Part of a small language model's weights: 6 heads of 32 (1 for keys and values), rotary positions.
MLP neurons of a small language model. Each row is named by its layer, matrix (gate and up: input weights; down: output weights) and neuron, and shows model dimensions 0-191. Each number is 500 + 40 x the weight over its row's rms, rounded and kept within 0 to 999. Numbers have three digits each. A neuron's up and down rows have the sign that makes its largest values positive.
After each neuron's rows, "fires after" lists the tokens most often just before its 100 highest values on Wikipedia text that the model never trained on.

L4.gate132:485533527489496518481486508473491493579536456515533526583493454489446535448501523474561523442485566466543414466482644489525429516525488533488465464490513595489459527516481550518520523575613464469496534460505490520524487521463482443505490497495546448456442462479472452519490485548550510452502476505441505532475495474541476562476460466494535503421463455449540475497499508592482518493495474463538543528518513530471532551542570486521574536539490485442512485482423493517550505523482472441505526520446542467578494514474457505508456478570545535474610519438441413448474471536538539489
L4.up132:500532561502447474460467446480495457530459480473475442438515529484558505494443505447518519462525562499446527461493520456518472505527459466500458528452483508589526494399511499507578522534409403526481564510573495487377460514500513516485447531485491563556556499474569492438520492486476461454458434530507498562492441483507476546496462502502522507573482502421560547492536489489456519476546515565500476469442483476522479511491568547579557536497460477529583553554420485501444443500525502521428460546570446507519528490518487500495468527456510481553471555454501427511490513512549472495
L4.down132:394590506485440566524543447588463485467523489522514493464521533508608524451560420552492549488518484432492463460469533455498495536482501531473459517537470518517540408529428488516493557550481474552494467490525541531530527502486521508531475556494524558523475446490506507464503563443502494511534488486465483495493575515526475504532418565511509496565534383522456450515530508480576508469466470505538476485537537514410501493601427517509444492483477548550538494485536451505510554480505469531528517459507447506524550446423483499484578543550450514522475463480561480508500480431483432525
fires after: "ran", " O", "ro", " o", "ec", "e"

L4.gate136:504555528542484486510476461504412510472527491533506467435441500505512436498481517561477455479499534458573588505493504559462549515474481509499573524487494478499511574495592463502526484531488469476485467523469615489513547478565496433542503438490475531501513619510430536494530506489512435498473515490478491467517423459495504541513528526494493495480443482462527534504576541507560503504436449455504492494441556466460548458498462485500550459567544468522603532511490520414460543521422469467491488475551460466475575507464514488457492493616441441522517506484443529451482560528526518421
L4.up136:514586602512541451515543458468521518508547535503434530516445475465499504532460459490532469465518460493464460555535506491435502443492471467462515534549415543500476504490511436535471538495555512538502493468455544524516455498472507541437467490486530474553475529447493589563514483502566541505534445475468448466477523453520487468499517457532490542577482498455563505489580507500451451470508544438522438452488465546540472543505423398473526438527482518479448503473530550556482548532531611510549504437499440572526513533512460451510491475510465590600499524522421464516521542517532502492
L4.down136:490472542478594471441539461494520500521571482530447490506511480524473501522490490473519444468480499508513513469520508492512505457466542477559545433551417466497538591498474491423506486562508566497506492469561520525443469561447520491455447461482481518534494509474460538513463457500476536444530501510531475544447472421465502476489484557489574449506417545500570504481582474472485551431396498493558539412478543436515526439515465459528530518568516537422542534456509497463475486531530575521570464462513540483553540464526561464458559491543520575486477557539462488450507491534497435430
fires after: "\n"

L7.gate66:443484525436481502450490499472495498567487568545502512459501548519509461464427543459513503520450494560441487449517462490544503482491426493503485467451523457477543477510547524511488509446586447448502419481497495513429450474544546530503552510476490448552466496501544511525541522550512509480531560636497458542549512413496503505512570463515476533532528518472549588526482510498457524500439551500460421555448512452483466440486502563524500451474575465542494544504499474523466489517463534525579482486502464557518510503472538465534448467516538470528397571498517450498502486436622534549
L7.up66:510511554521417433515473516451517525581532514511494437463490498499534532483514570530487514529486465521449507501487535555462530460453522487487589585488482524454496545531522470451478476502514459543430510493485560538505586526566462525539502535455503507451517516462529543551553520476461481546549449480457479522525550470441554524477583464544522521453523522439531499476472489534577512482427525469478478474515569572448467519577487511542499549510479486470567498475480460496503484565410508490542445500486552549477495452542463555560461490495466464524368514508526399490474524533529534408
L7.down66:470444503488483490509498547521529555521564489531512547532469477470490462488486501493527450548538548540562445528480498440481495450538501449623481467506503470508573498512513493455491489477578557548502466527500522481446472509544498445470435492468493460517522515539532467447554577455490466496452460577528422412453579496499544422533557457511477455509400438460569520496453473440487467492415470506484438549522461457465471493492527451506522419466517424505525570532468492542505554493432491502491428498502471514447528507456500481557469533508478484502516487451487506523489548411598485467
fires after: "t", "id", "is", "p", "am", " an"

L8.gate90:606497517630526541521488459485505495575447489450515585498523505572511563505526464448456467468417499498504513487466459541515454491565538447444493584455547518516495550451498512471500511575555496442538501554585519481479524509501492453502551478499495454489569505560503449427479453519487516490512477557506476489501472583507492568555537491521489428522467515510569462483421494466571444499492534502474541506535530485502468492513549507518485508518501477503501438518528467529482482455509529533541544472519437543512412527513495456551433536534503528582534575498457576452432463506507531564
L8.up90:561466558494482508452496442444502535510490500551499521572462397466515520457536504501566535553459481503485544518490441489492521490505453499480544477567443464538529557537489419520485538499568498441500490527474457452464481568473520579530534441527640478549518502524579522485493482525501472587494496454468522524582460515460461471545505427505541478531516496483474441548565458499521579464522461468474508485434445503499562559560486447484525475514465448491505523473490553495551508478478451489472499437528570513478473461596531399551460462525519502450461517470490510528468526461519550522
L8.down90:479505471563516519525543500477471514539477445484530469545421495507467552505458483497475440545506533553605502493580571517534519453489534509532436524452490470533502433530460454452442525517481522456507501483528407506541511530516477510507491488504557554512563500459476548526518479486478494489465586475411468520406450531475553512463482453539464485420484442404497565541479529570445544508545511458503504521539402530494455468504478564551417506543437447518443458534485429540508491474499473473511511484564490507560498567491428524450527516412559519457532461457478488532516493493518516509
fires after: " A", " a", "er", "ar", "or"

L2.gate171:499539515524610482508512436525513407486488577460520438500492538482436459469544470424467436454485548474512522403497477522534506537448543509453462526508518536475446482560534531501475540523484548469524569480493516502490507500477461497435487503467552606547417500506509521480495460560595463482533525492509555434543449488540484474542482478479483446476454499593525473475508519454432525516486525503495425446470543525482526456501505494467505445492560521465539480528533431596484513533483452494608511554518449576446484526553471546492434548472463462529529539500530499536465519450473496484
L2.up171:476541486504570529524506425480547533495476585507519488502506492485523571494497519504454427496548454546512501401465557479494483552548498487529492531420496506453547498528555486554467496516444471523506506508493484505445534484472460460476477492460533480426533551475439459427456538587485557393561544529422477545517549537550513546469543473463491472484514510488525496509497507437453539520556521450535489455499398446520510568526504524565450535548460472447564484444484535469533491496544543401514498561549486554553495523560512490464520418480503495443483566465489513554542471475503502572
L2.down171:480509530511540502463438396478523503517480515559444479507483428408547541514446566480514551525476482486491479434593531513517532464544519552492511536535527465474544509562522499473584617499511511521530525487508470558595506461492518408449552502521494481525535539450501472442505525504498548404482484568439462470447494515581530500458512508473470479548514552468516442496551526451450521457587526506567442441513513440467506459498555563525450491492432468466511522529480500455523513544493423449568490480495504528447483526510483533517529460471517431553466550492458526542533484540511487489
fires after: "\n", " L", "5", " Y", " R", "en"

L4.gate150:545567474525566479514529485491468532426476559471512500451396539509475521509572478509501446601557499479508460567468474473489462591552432487466468534504553552523450546433512509432493499526507501522413588473505560471512506485486482480467518443416438587568518518516453512535452457566563466515528496494472450456535556477513465525497508451547473461492482561514479467459518521425482516499521527515544453483538495500438483544506505407525454472467519531504514531527508488473576495484529406478464510525496411543495501459479511496460494552554491473527584530561500501534537487538541498539
L4.up150:428463519515498548394517527501533493457462540527505534555471506496536509566528537502479470426493561503493517517478445511482493521552501544438501550469512617553499493447499513551495570515535516468450507480489510539528481540528517506506436592573444520443498543520570442530442502519476479575492613490472551526479510536508503476502532480543505493541491489488455504474491464518526504416489534539511501540492452452510456431542479500549455480492502458478543463398493553433527458490528509480480563511535475477499547407404499500466435504360495466481502514532468539545478501536542445501
L4.down150:484504483480526528561502479494577433422451454591487508565484464471441462493502495590484513510574506547551487499525542508504486542512483508464484516432511590454490524459512476506470489486522453482523508487500449529461489471550467501456460509476557531442503532495549460524545518512461520481516589508512485594556488530536591508547542543510453539539438494450491509520406490447560493563493472477466525565503458526576480529487532535464513489498474450443518498472565534439482454454413468565520494436445502506454421448435496501440487504482521436468445504488543631505487514502503493482
fires after: " J", "a", " P", "e", "en", "y"

L2.gate186:532453496480614567494593472530488527490508504451527507481526489533491442522454513586526460468516539449481465442518540458529458536473513507484570521553474526457487506484527539600502520579558462500447499508545454483451538502479533496581449489521506498489607554552528470466474457578517513461529511474450493495491502488476605460506455511502547563486499544445526499440517533494494515529499409533496509496493474511522522471428553550473537484462514485464541504511484528522424505544485487478523490406493513553446490538574530585564477512450495505493533533487495517516473556472604535599
L2.up186:495483501548504441534483429580505480560466449511498440462546502479571553565555506524461503474465510599478488495432520418521538436539481520478523480438559555576535552498473530511534546564511447484511509491437494507496465496471490529546439503499471482559496504526437495560525550510525511490470450509462486598551528559565449540519477487511453502491459474460558489451452524459503522593532495521425511461443462496444531483576494470446516460503426481505472527500498510478550387497500506553463467486487548514481470510544508477552471515572457551443512441587491509539498448476515564512
L2.down186:570493481418465471532433527515548475517481498515519503482530447513504577483501486569507533514480512578437569528447490510525487569511413515510507453431546511525525473511447459484474551428500476520474532486441479497484448511562469509490461500560528487472471479498542539528598446504469496470540519491433480541466468542541499570460508426527501474432555423412458482574526441513567452466484467488490424446500561481499410525478502492552438482517499480579478511511514513542606511500513498517496467445518489550581457497548478465570473533529467535499495422470552483453507503450537527483
fires after: " A", " K", " C", " a", "c", "ro"

L6.gate47:554535499498534560502550489482507491510462538487535554547397505479521488508553486512481458471562505501448552581526535427481423540521415534486500478490532494475583462443524536428511509564425534475453480468422465524575456480497452494496449516532484419481542458482516518432463483517497537570511548500514651578487478491527514530535482465491533588463579494533490419505446486530527526471476481465533524453496479484457483484509577466492425540514531487495500563489409490515441472486533515544468502475528453486553509501468495477554486485548523445505481518524496528503500529498570551559
L6.up47:499473529494527445496514470500471436449385434497578496424461514509506545515458489438475549506545501479474490473509483493468581484509445540472494512525534527437502557489462492495494480512502510562579505486392475536559519570495434489517500529483499576526544552479490450449435474533489528512493463525482452477516494522476523562507429499513427537463452525462597511487566511527433491469473462484554564501468477560432519558518523478463438548450469501511531479575437509524551453526502430483486525543526417404479513470486466419528523475517530514501518518440506429514531537545523573498
L6.down47:441468507467498461531511530581515497498570495520550473480528530513446513559456394496524547436555531456549538434446539547533490465466558524457474478580552615491486426586503484526508535499505514482442493537490540474543470465511438479506447474521501480467519459562540541502487470501485512429448517457477443475489506506437476441545489488479498462522545437453527547489531509346485529512491511561506485503485582519524471497502480539446544470533501509533513477422551510454455449518527485453514430458534548504457561463521531519443544469505517470525455518492470526461566463534489507578
fires after: " E", "a", "he", " o", "ak", " O"

L2.gate177:476494516443503479571465483500450449516542509536543499575484476558428518490500489496453494386458459505475493473484490490437515480517547512527524510541469434483478492486501578433533417447465483484486433509557535557473451481532521448426506453480543463468440512510489522571474563541417505523564612435471530482494415448457520466472548488504490542513487530506537595472455476526494535489516570450527494517561473437500519435541514541480531474521513478579508551538466421502488473519469537553524529525489515487441431573478503418548524502509534548497527499481465463491457561516455529470
L2.up177:551520479528621497503486429445516534492541440567438495497474497451472534412488505514576405437499476498532451504468522470470480532489440480544447504523455470483544440516492544456426432528486513465470481460531489555496428594479551495489429468450511485511467474465471515509475425442513516498607469500526481465505498500476482470488536558466479529525544477479433512530481466468458438505491534499501536482498454514480531445439518495488572502535494544546498484493480417458492545493516548481527551481476531489527548540468516546515507551489492621476480493523465447412538431473422527567
L2.down177:498542487573494507458388511447508552563454509550455496554504501508485553600531453514524529453498489463481593433494434507504501485551467514534568492488494530465566504520518455459501452546510494498466535543406523475483475428498516493472485563468434456520546569474527493459489478456546543430560490491484495567459471535438506529518538568494542494531491570460503476501497549505563533518495547462494468569475584486482499563541495427491537504573587478459532460447559485453473487564504546526546488492537524508453514473478522490491522446470448471479476442568412525517458511560485506525
fires after: "\n", "==", ".", "==="

L6.gate69:502505520507514512473402538547511482555481487448502555479510532497462507526436474527482343437442487489487488510510531476464568498506516525505467449446410531461499511536544508529552459531540449502504450434468515503419538440479529502452495567477332505414542496478506526518523540521427489472520493417538573511520472496461505458549485505521422455446439522534522488521533513461446477463467480461470504496495494489449435460517449495494466402480528524488415466520527517502513528539514556530448448435463519481422536504503557495515498526519523526450513498513507441478512521478504517485
L6.up69:469479505559515491508533545568466501507470536563425519459483472454520474473474458524462468519534518497418498569432499551461485532515556563495487450447483534502453499511455537570439433504474450505500548529447478516498534478476506486540449484497444502516520460539496547536567501602453499505521501501435483524545508480537529479494475528528530507525476469494514543494500510503441502468515515533531503543453543434477459466489499519591457483434553553517428456572539553470406493615547503445446484500542503405454573495466498542447501529525501494529481498520619495567428493427498513444
L6.down69:450559534444521522447540477482503520456458584501459545469472488486456460546469507499461501481546481508490472570433513521553521512524430465479487473431530515469532524401446445509545438432612516490487510494491502515481458458476443527458505517533477463509545550464455434490539577495555447516575525463489492510436509469449467557558522463501474532518551480530514542496452459501428459494478458541452439526543448514573502541498531527477487387410464543500470475505455453462493510563518482530507476531489505547510554531546476434466417534517533447458463464509472493548557563493538523542
fires after: " t", "he", "t", "c", " T", " In"

L4.gate134:458445428556578485442490467517546484458461461432504513473569585477498456580440527510556501481404470485484501520534579526472518521482432499504529544583501470527488534510517545542451580536565560506474512525571481493493489529548517466415453486506517518510505533434508527515438548462521468475472493553540510489472411546488523423483448450467564542520507487531494426543446454486533449535548470495538479484440499495555514454521425480552436484524506479512532511426511570512531544558510505509472494470492535472534499534497522526436527473511505586438471484489427551445451495502513455516
L4.up134:649476509498465487442492515465542481529516513496577462507552495501443446490438489523494481515423425524484468593483582444481485548453544476515470535585472522526517423492456495470512516462489517506458429529469518518522542470487495568438492535432487479485526471453502495510527456493501562523549509486479432541498463485495437567519513492504549530542440508477482528552484514481535537460561438527546518542596536478524501549510487516540515419548523461506501440439491492493486444475471434469521478496484543512562435527491486408468476457532521438447460466429483500552556529467476552432
L4.down134:459445535475514454537504505446439474556576512463481608548494486477526476512448471513447534518513448517500491491450591460485534548564516563517445462489527487453530507474469431440471494590509502566483482461422490481449512491492444594517469480543520522477486464468477492538554510442492524440487399462527441397500506500456503462566539515485503533568519458532476445456513420481533495536473489495473474520473493558513469474483499448561482483568478459571533479522543510469532451485500575506403490559542500583433507534479570531500494507540505524461511498460498561481479501447546488516
fires after: "|", " M", "m", "a", "us"

L8.gate116:480471499506510457502529456492520521548527472511488466446602479458450536490510515531494432534524516451391508481499573457422496586488470473470480458515444472460590502426458533474525450496514480485515450493494537491435505566496479500462485431511449489464552509501555525541454449541492522525494525482478537519545531494495550561450502507422535439513484579448535467481542483480440531455535534435448456517471545487551464416493512481551545489531468471489505567482515464595400507547519524495486513479526552544455512542546417449466527464504514517497483547534425460477492510426563429516
L8.up116:448569497509480474496451526426460523531553498502439509525531439559520530471455482568589527516533482449492491433487521526489527505455491525489514479501485548415461485533465526472513547545528520498473464552530541546529468485475477478469484499496444462466538491564491552547454456581507498533467509463555484483472419538466552521512452568523601518437472528452474482481468535457546556429510484492455402464514535506543485491509556530517509486620446586495480477450488509524404533517497608528512589511572491478471524509506458479452529542542479521483467470496481566482519529468547441485
L8.down116:496513500491450545498515514461485507518555452555454485504551551572433521578514510496502478472491499472543539464484495543529480509476499512565516497480505440500515528439468506537459459544489530529518511536460597482471530546451530524478485493508504436524549479534523539478517340636504517550467565475470489478521603490479542596436510548513594441510571539531503515451470481488533485538510511462465476438517529526559544502471464477524545529501519527492495488463519478543463500535519474498509611497534561532584535502504466498547518473561439547457558544527430468475512507508508462558
fires after: "\n", "=="

L2.gate112:463513444538477464427545530626524505496451513557516542446530524553516489457439485447565492440503457485535507490537524518517555490482458584519490501565473515528463524489512479516516493538507453568465483533505494555467521496525510517461426455483575559483534479467472502501551473591507459507526513554505464500476476485522510528511519484563483533460490543470479428456481473523530512470505491557490485492533525530515548378477492494414483396403489533472436505567460526524483513546501473481560433473468447530515497592518496458532579524520488456576482554459522561460484422507566493455
L2.up112:551504530506495489516579451500480527422499469572458475498538474530482532498528480475504427469416553448518500485578531520473489499499492423515549521492500462455465496576516509512509561493498535555500462462525554455494543501519537495485471484545538522529484448423503570553569481426498463487455548506533473440510494536439497559487542489456441427530501471495471531548530418516501509478549498487592448508485470521473583481471516594440548533452495496462472515515539496573511393540449537464564546469444446581480459464446510459524552528503562542494494475511513468456476581532448514535
L2.down112:387534524502579510523459511470383514511439542475522492415430452487560475570534454414460521536511458519465495484525513502524519505508477538501499431515535469495490566480495441441431525475511525553455505519514485423508501481547481480527497496523446470545477492460490532551427464519507418465516544465522525457517480467490502530474470516542464520497558579492486542559562479508455519483478533498510493419528431519457528476557442505574465527555511465522497513500512440526466427491489607512444503424488465521488621536484547561496469451551517500461528528522505523478584497489467501491
fires after: " U", "as", "m", "on", "us"

L4.gate84:502499563481565449462462493459516451521536413513433557475474441448480477578462465466509502392498497493490548463506516452505472475584494493452517515464435472423478511588435459493445462536553499526501462550535505497522497477518500523492564435521475535430545525497502496466479450581452400487451431543495564595529523474529482530477486412492403471508482475449509464441461479551534521530451479480558484460460450423488528496522517500538499480559521473469537517487565495484508525474503490458482485512558567529501499470498475539498487502557530520493511464506612487585475510504459530487
L4.up84:522538543444558527489560430520431502513488489553566495482434508540478499519515520420555510512496500477506512524470464446463551499487499507468503545500493455566485471525539542493444518456485560495504461581504393478464458496480498419447494465454518480452543550500487521534481573485528517517493595497534428528511517510549519551499549578502447429496582478512494507478464476477487607480468475506482538508483576509572581480512552500523498535598482492495507509514490491553537491419462465577501403468572466516472466489501481515478382517510484482518547428516531500508525495432483543454
L4.down84:460493527538529411425489496512504573448485538458486558477493577496553552499455452460466538462477460456441452525543445506503501556507486550470410486500501465501500468487513507506471499533586493431469525470477448519460485585480462494454504478535496527544511486530496457547474516516547437459514454540521463532468488461527517531452447537414487489569443465474498544574471545491459482582449539540506471514471446554485440504474426511483526593520511516534448446440529551551499429585466540437490569497435461440514491493542536505526576524494457489465436515496515513447523529498550560486
fires after: "ol", "r", "ul", "in", "il"

L3.gate10:488491514483589495480521508543425516502522492503531529502509460563511459512511534487514527470497376557424483461487515499417587478565532564510424545489595490474522493473445479416458491478504519395580549470441449473427546486440541459446502550480518549538502500495583457450503465525428511456475482552475510484525541437510568512480461509534448548513493504586477543483474531544467470462586542449480511521466499460507524475494481469467479473518450514526539485528533482474494525506490530450522448484563541474536467488537519529494515459462463429573527539476461541542477562509457447496
L3.up10:463472473494505532427551530492495503514506557487552528533508471534536507448450552510514490491542515442489484508532578523451573479592476488465514441499537498527518528464528451504492429495483473587529543474461517521480527487548530447509529553504476501481482477514552495458482463474484476495494504511482476432495510443488454519493455585508538507497384524536521476523519528547486538514547539518522472565596470418410505534520556529541443478548565508468423512546538399581502465485460450463467502489542512463569573564488498542557566492414416475560523511515464530486487538440506564496
L3.down10:511532510543504491516442516501479550490491471549451506575537490470471509468483526512491448483509525510552516541458496480456561510529508563497436497460513491474519492526517479475485498426533550506487544490447560540466489526451464497483470512410512463515481491461543497376507436492559430493453535528503381433578526499572467519550473451492552547487474546475457473511504468475572465494526520447516485444483441464468461423495562507498558537480420516418463459516504437486475485453464496469474591584560544445542489529544480525536511528476482429476470515442477459494452571430422486496
fires after: "b", "an", " 2", " 1", " 3", " J"

L4.gate34:499467514504439514504565509489451518526494584456478514469613466548555533436495531461497534493512512460463521511488592438520446553452475538459494536491451393500549456554548513566416504489477480503465483482510550497454555404445479486531474490501531539488485427387513530565499546530478473491475538530531553511555505458566502493481472464479524477400526491531464514434500505493506496587520452559566415446555499467507530460538466521510489439447509505502508487446510511492477489560457487543472535507510489475585554497418482485478491459508477513446510515527562462516473525439493525452
L4.up34:459569532452504481486461583535453423475486477481515478590539507492442500451529419502487482506559538516414442497530523457533513551484550541538483487449491520493521476436489505478550447498503476500494475462485533541538512488460516568484550542487507511497451511428504439443495438470509455469544467555530467560548481546519435504464503469470512457476476547534496451533524481580555498553488542540505502537560434537448501413502489540505515473458503482477435509512485493464414523495558555527540489528486632452535500461549524402478590445492479510473463504456428515461560544495453496463
L4.down34:509484516549415530557505443438579463524475534415483496539553411518561516531463510526521445492446465535477476460529479494507516549551504544468500501430555454497584517511401412502566521511468521471483524555524537509494467470517528547530517482514517476445459538507438489545602446475516529527545565479590474488503482489535563553460500425557441481468463522528500485550502484538572536439525481441475458546460462528507494440505454567562472473569503559532483511442482471503449529472505542468471422519450505511488495461447474482482423507511525535501517485457494516461563487508517434513
fires after: "\n", " m", " (", " M", "m", " \""

L12.gate89:476498457469460464485481513520533403554492500487436427504486546534416472435503504546566485500502493467522537478516532534498517519475507468448523512483561507514524481522569473490547461563513493494444556530535496448484498515484499508550503460484484474489468504462597482525510512520575471520540538414516540522554492488469612466500496511503511434519480518451522585491533528469532539521473485448518479442477563445523513433465534568495516438574544453541544561456479478588491476539474569529445425480507498459428487524440486570480479526549514427534430544528490541497529488467560516379
L12.up89:472528567580566553555469499420392491537519519550538482545487457551482509472495471462531519480521536445430518495380487511492491547486530479493481505514539452518498494512536442487516519512460478592529492484529482500560502489455478478483539474542484453431524535466539449437496475496547466504523507448488517480570553452606492531449477486547548441505496498430538525414572516483480542510494498502486524422528483490547528478469540439518474503424456507476453478453499478455556498510531550518505543438504499535444539511479426460485472487471504608525525450483442531398555532542512544495
L12.down89:490494511543451481521481491463530542490465524567493469447451541548518433512484465443589444400464456483534545529523498477505503515467478557572553525504503509454568559504573526517490462570532420480546471455495438451498536493474518443529521541526491472532539495456501493417548466539428475489494418460525492531499544549506489484457463565499418543500449474519538473482562521464573441500529485456496435500469582520543522493449447454531467493511520497434504514512453528496456528496475579460506544577526504553452461518464502490513439494520567477444472481407490509520498520534499412578
fires after: "===", "==", "\n"

L6.gate79:401525559556597468436434459538467482525486512440478502568505517507539540449510536520479538498511443454539531467444472570452546487512480465566509522508495455461528547484508531476559597483567547467470559561551496531504513418523493488523448519465504542554520523502529497558481558485468552523495567470576505550502521516434512544526505541493529478462507546542507515474537524569533435512521520416497542519608503528501495513520460485479501505526490505508508539450458473546483440506524452534481564507508533518521489571473483485460470525443593559426407465506482464464527553482511582485
L6.up79:491495531521444483517512574518458549536475421477539513457538502507507508505488522567452513467397487464599497449513460495526492501474463450513432479447553558562444495464494410452512542527515531486425494441460524459500535546479510535503459537509465574491498507502465520427564527531527451524495505570476453489478492497544422549495499444502474451513504550473520534495466560525476529499469501464541533475515495495438480474559520508532562427504449570469456412508511449497413468520604515553465599569501464452522484491494507505484546519457509529439441493561490514534509506448500552416
L6.down79:424530522519482555545521482482466520540513460546534532504495503516489529431518497538461505504514515510475529415485464500524463517501509555500467564397500553463518427537538494481482471524578507534500591521484451511585501473568524498537446445390508523469540531522543481407487535499473486459510471465492535490520503469502589470506517466591489534515533547412522487516505569517482475489467519453425494538536493530480476530474456545536460520505490539476517580478509459442543542481438449572493554444516497484486405489484539581518539458611525535470429458497515480540458538484562457511
fires after: "em", "ri", "ce", " m", "m", " M"

L6.gate61:449510493538502454425429504486498502502481502532522468468552501497491534491507482499397472591523469470526557476495486545548523549551529468509453472481475579503456619445525562450498465478510551542564550460500399503521525457446549434429469536457462497553479486527543451479506501563525512519491519440473510485502528428568560457433548509533518528457524451576572473499478532445500551478532476509420500454452479504543503476495440578423516461476502448518482528539482461478502560505526457482495452460522466535496502502489506496453521513452577516411559448444507502481466445479522465480
L6.up61:508515456517498428442468566457540464515493542466476470463566461471527455483570531513462546441517467446504425507445505544530451576449525431513458490505502468522488491540510510490423536530527463538461546374487537502496553523511546440510505469521464517482573471482510505567452561449522504461499473438475408522469486541520519505519521485495519610493492464514591465459459445542441533480507571468475452559554472415499530545486506527477527500534457530538480476507493471433515538590499516480491463484590539467463547443516548530503478457549467556436488514526516492469442517503461547477
L6.down61:472457487472529559435529534450454493493540494488449466589516472509501571414531474501443481494516506503528567472458479531469482593518508488521533534503533524421502503514505458471528474508522517521533542450502564521445557524438448514527467471509541569472499493481514560468502511472478486517562522442468485530509538499517559480533481497525439495544526455605543484460516538463499540458515509505388505525477483498462524488481437489505617471439515446499474491422537478594476551566457453579539533516469524589549470566515512501498511506540504473423593491447525541437531440512476543532
fires after: "re", " t", "t", " b", "n", " an"

L6.gate155:481472467512524480538528525562513519567511457425522457484488506481511485530522513540514575489454548496506576554520467571534421520478478478574484516499487528477540503494624487503453398493526520516501503541531501504475564504519421521486470534534492407481414453436557530471508468463435484524549466554496452592484498511568461491544460497555488504526501525448490463451443481498566564479536520498526500497477490551438499581537504466556562549529609550471459498498501466497552508507499534530479516491464444506536541482487495496433375489566467533528499554557533505536456503497473507464
L6.up155:480573510504444512518536565552463506525516539460572497491459528501539493486526508523475554588466487480468494452504494549490487538579547482526475508479469521477560523506528460482434564448588538478481475543428535560507533549482482484450472538461466603503458506459484471580532523487481507444583566476525484537477527478549444529476480512497458557481560515427454479424495474479492473517420515407494521485466544502496507459530493550509470600468479438496461402493509521504496499440461542528517503432485529530589475489489487480481433537485583451531504462557502490478513579501473505412
L6.down155:532495461499529474458539472456493626494534591516540477583476418518476500488430580483480511509477480540536559456537495506530478454538534482488442494532502527613440506506485504475485450582499546518469514511459488532451462534578464568501505484449549457450531532556476502394453449504484476557490437479499554462461500531507444508515502524544563532491499490549488471514437559508516514520539436510445453492474531465512501478496541482533604552544580523503443525496522506574481481493530475488484497510596436465523553539524519515551565493501503514555455484439516440516492498451551521486
fires after: "am", "ol", "il", "f", "t"

L2.gate8:483588543493563510474543485527534532429477496519521535476506494406473498522557518482449556507529556529537470429468471515492503581620458498479462519566550480540499522539486487409528466512513509516587493502536468467486445535520493483464516497483576465532502463512531474564524472484471483529478484554562478494502530474555539477455497517558471451564506485543551564505496462471512567485502578557549491484445459554444499501550487491433527482491480484452524575507456459484506460429438474526557434480457483572432534450451524501519494371496485533552541492442503494551443475491493537491
L2.up8:464459484450480443494480434528507473464466482440590517503502472505558563442492515472460506437498471468500470518499489462472506548505509575459441459522476500460525516566493476510449472488472512560509449530571445484526509486509537521544553535566543484505558494513463504468491561397449564522522494436527483440537488543514489482478513536451511503548507487444483476474545493545441535463463512485516523538483407488445519563485506493591488438443506444443577501536518533436544500519542523489440540419473552472487445495543510480570477379560523564415510557486479541513497498546464548445
L2.down8:480454443495493462523468475489489526501501463581471508508502453515513445509559455511433440475508466494578512502436524500541492562497546500497484490549484468470525505508506506522517555409492515504555574538519494488489523555536532462543435541526413458520491540547495559424449522479564466552559497511464533480550573562489469431493467564484526524477500466582519466497466468454490507466536519502540519490578405458489464485509516574482453490468512508353499460495487486509457503582460538442511499501499508389471527463464522510487509446542479417448538487581463429511507553500499532472
fires after: "n", " n", "an", " t", " an", " re"

L3.gate164:519455481490547545473522448447478484478513488486477511529503458468442514548438532504442488516561482536523486537535471506446537469512475509535557564445479469475481445535502537518433461505448473500561488515466493554558520461519458509487478471501514497517459446478543445507487500497460505500467545553536519530487533478563388516587507505513515530424454543501429472525466525523520385514510443472600496487489423515567454487586452531527488364468462409511452547538499540530400564551480477445464510509508523483531470518531529499494463524517458447506479490437465513422445476463462521509
L3.up164:503453473593539603463500461539482511484487472481484454483449542495493527487462603520522507435493406489504521410494549505456537510531508468465505531492471488563521452572595549492548430495506437457531430495525467574520507486463512527505544561491459517468519544460502506444521474434542488406563477478529456529514506394558471498480524539523574480457463540534555474466523516466541505506494457495492494574463539487541502549504444455513475489486449510461504493523503554484489437510471499455499451510525467452484561511559504477471450509461549555472463565457483590535477502428540555455
L3.down164:619502482468533458490527512490505495421450517536481488508506387434521485485526459494410521427483496512469463587484528499451504546566491441479448452498540463538509477562444499479390580476418558499503545472476469534496486529470440514504447478511483476502496532497480511497412467454509538507509560489453512470534499481552487557489482419541476520463525434615465545524513478486503565514498521482521522445498553432491527494465496493465529502456446510485484478488456498513529482505521499465481522519598535485497535451503512479503513473457473545528538475483485563523475497369604522451
fires after: " 3", " 2", " 4", "8", " 5", " 7"